Part of a small language model's weights: 2 heads of 128.
MLP neurons of a small language model. Each row is named by its layer, matrix (up: input weights) and neuron, and shows model dimensions 32-127. Each number is 128 + 32 x the weight over its row's rms, rounded and kept within 0 to 255. Numbers have three digits each.
Before each neuron's rows, "fires after" lists the tokens most often just before its 100 highest values on Wikipedia text that the model never trained on.

fires after: "\n", ".", "r", ")"
L4.up496:167103075234139174118127169194106116102185116119063105077132139198133127146135135184123117120141141187165112139118154161132110186162157106166115113109100118137140200092114152130109096120167156130151153147156119088134142112125145100048142146150132185132066048146111174105147128079151120143

fires after: "ol", "out", "ort", " l", " comp", " comm"
L2.up894:101168136136101133120092191144115037091097171088081144161106161200130124099091100187093079125145128153177166163139126204066149141090100091062127158128156117118103104130118135118119156151169149140174163091093084119134114125112148182110183103142094143140101093076082144177116152110144155120

fires after: " R", " B", "l", "os", " T", " O"
L6.up528:148149138174133115155134126125132166133196112140127127139128162159137086136089123062159072136074154167136126163090102120151122159099111125146168096110128124162094179136121113167092158166063152128154089065151185134124107153135126102129141140149133183165096112162115104132091187106122120063

fires after: " S", " P", " sp", " p", " Sp", "S"
L5.up442:097121114132151109113093111134101162208181153105104152153089084101124160101109131066102092148172131133126128123107125122055090145107178137132137111121132126134123124136111104072122087060142110097194113124124088132132198092141096126138182184108141108115120063130106125160085075102136085124

fires after: " S", " N", "\n\n", " n"
L4.up730:163131161165127213184116158111128151099069144165106148110155028121168104156137119132129074111160150121114204078171089163139176174105137113142109166141136144119137135165134065124158137116127100124127175068136086101110069163153060102156107170108074093139157080171119101110098205183125120084

fires after: " |", "\n", "\n\n", "==", "ou"
L4.up569:144070073138181101094132179172059090140134153078097128063117132129124109116156152155152146125123125193118151165159136143154118135158110129153132134159133154099200123145061150116171170123100140099197188155105141208128115094105134127083142116152090104125111078136134123080151126031106070206

fires after: "v", "c", " v", "oc"
L5.up29:183191152109091156118146139176061118068076160148096160161092107087126143101155162147122146122136146120117130174154113053138146137091118064117100169098165177139117179104131147155182148134112224123153130115110096133135128106101159087140146126096151087116153113175116197103066138114128137150

fires after: " R", " T", " t", " s", "is", "e"
L4.up440:128107115215152174126107091151168093116188174157098138107056103176153076158156115092118098108119125214115135115139096145111121183146073181184157156148123122176095091137105152131175092167055103101136123108132114144161103084136119128129132071132199111094071109094146122121091186119158052134

fires after: " s", " the", " S", " P", "or", " The"
L16.up883:131137126121065178171118101133079075183091143106096109172091091072132147115116158143198093155089150119151189170127100162127103115171133102058152126135128123173139105169122135101102099118033146097161093146060091127136200111162080092140158163121089167110156112188137183139105093136154095109

fires after: "ol", "un", " V", ")", " comp"
L2.up895:132140144109160115162099174148163087056113101114106128169091174167124174081100081179178138081084125181157111063157162187126138098104128104117120164182153137153178169118140124125103143140149164119116178102080083134166108147123147207130144182128125111143074076145135161133140064166099168157

fires after: " s", "ro", "o", " re", " S"
L2.up871:150167104099184133169122128142147122153068089060147158125110158136125104131119140212180112169133102089098151147162081182204092151151147147099124108043162141153112095146155208123166084133087155143148132106138101096171084121171121101059087178092130149116128140145096082120079067124126120154

fires after: " G", "in", " s", "it", "id", " S"
L2.up229:113146077132140132109159139157098090166116190102146115200067146125109097134126122149102137163182130162120053091161174159165056118092134195138108144123136147107170135087142122191119177084112154181139078093167109096103124183089098119071166114176139068111130130077160147128185116145120113095

fires after: "b", "p", "qu", "eb", "ubl"
L4.up203:185139120137138135109149129173147123078092134136164181110117084087084052139176122122140098168122123107164089111059092111069137108160144141169075179120096124121097134124186163123095108145171143148136102118112108141153145126136171151111130121143144114088155153160123068122118165118176090154

fires after: " H", " W", " Y", " w", " com"
L2.up376:196150115108165138162162051072175146132189113157095088115183141158161160159140124136119082134180076156166153111169135116140118121090146169077089125121150114106171196147154128131128076199133162101078129115120125173083154206138118120131196126179191116091159111084153108108146117125122116159

fires after: " P", " M", " G", " S", " N", "A"
L11.up780:075118112123148078117145166110088146177060185126114111195125134137098138131178118137101103101160144147104127115164096182106146130093144110125152110127093135123095060107157144138134128131062120202104129138161071115111143220118118130084095123115119105151159129135117136122136129094106157119

fires after: " |", "\n"
L4.up371:114059037157154092120111169163028113103153103153085071110095133146103095105129094127093116161138099162157157126143105161183120171123134147176142142093167147114133109170102146061121058136129149127169162171141132132129115094111146142083179108120158130153103091106096130123160125113101105126

fires after: "v", "c", "ak", "od", "p", "ed"
L4.up295:081108121103102087119178123182159155082152100108126165164132119111145177113107181101143134082125134097092100167150147085136126130119133086117172111156182150158096163064080160179182121150081158142141143080093162167078156140141166137089124111123163178113136161156092167121120086150140146136

fires after: " c", " C", " w", " n", " H", " h"
L2.up14:163121119126175150154118109131129173132136086089111129187172148158134087127124076131159078129175154110112165079160128116113114094137143162117125134144055132092160140211096133068145093196162092141107171123124134112102168202115101143109130161066152053134157126099106187099123167202126136195

fires after: " ", " F", ".", "r", "$", "7"
L18.up429:174112116142102116139125177110131168169072115169107111118139128080121125148137121179139064097105129184151161151095138140146139134132073114139120095114052126145110074180081112122155117127147087127179099092150146179128101137108167127175126130195117143152109142121117140103199181120103133091

fires after: " f", " S", " s", " g", " l", "-"
L8.up482:107079110093180099121093123144168131087138101129127181046092111109064097120037129160138123112188153112139169184124096170130098068122153156086110104081133130107165109158094166138193105149146143145096132110163109092083105123138101160114132153075149178127176103193131107165099098092159041119

fires after: " c", "er", "qu", "ree", "o", " C"
L4.up286:182119174060148138108123157078147109159115113155119103160119175094114108089102162149149143114129126124161167094166151141152134126158095173079108126120104144106092075115146124148136152212151093140106126083141141141141171147143094127115186143129133115121164124075066097137122214168111160145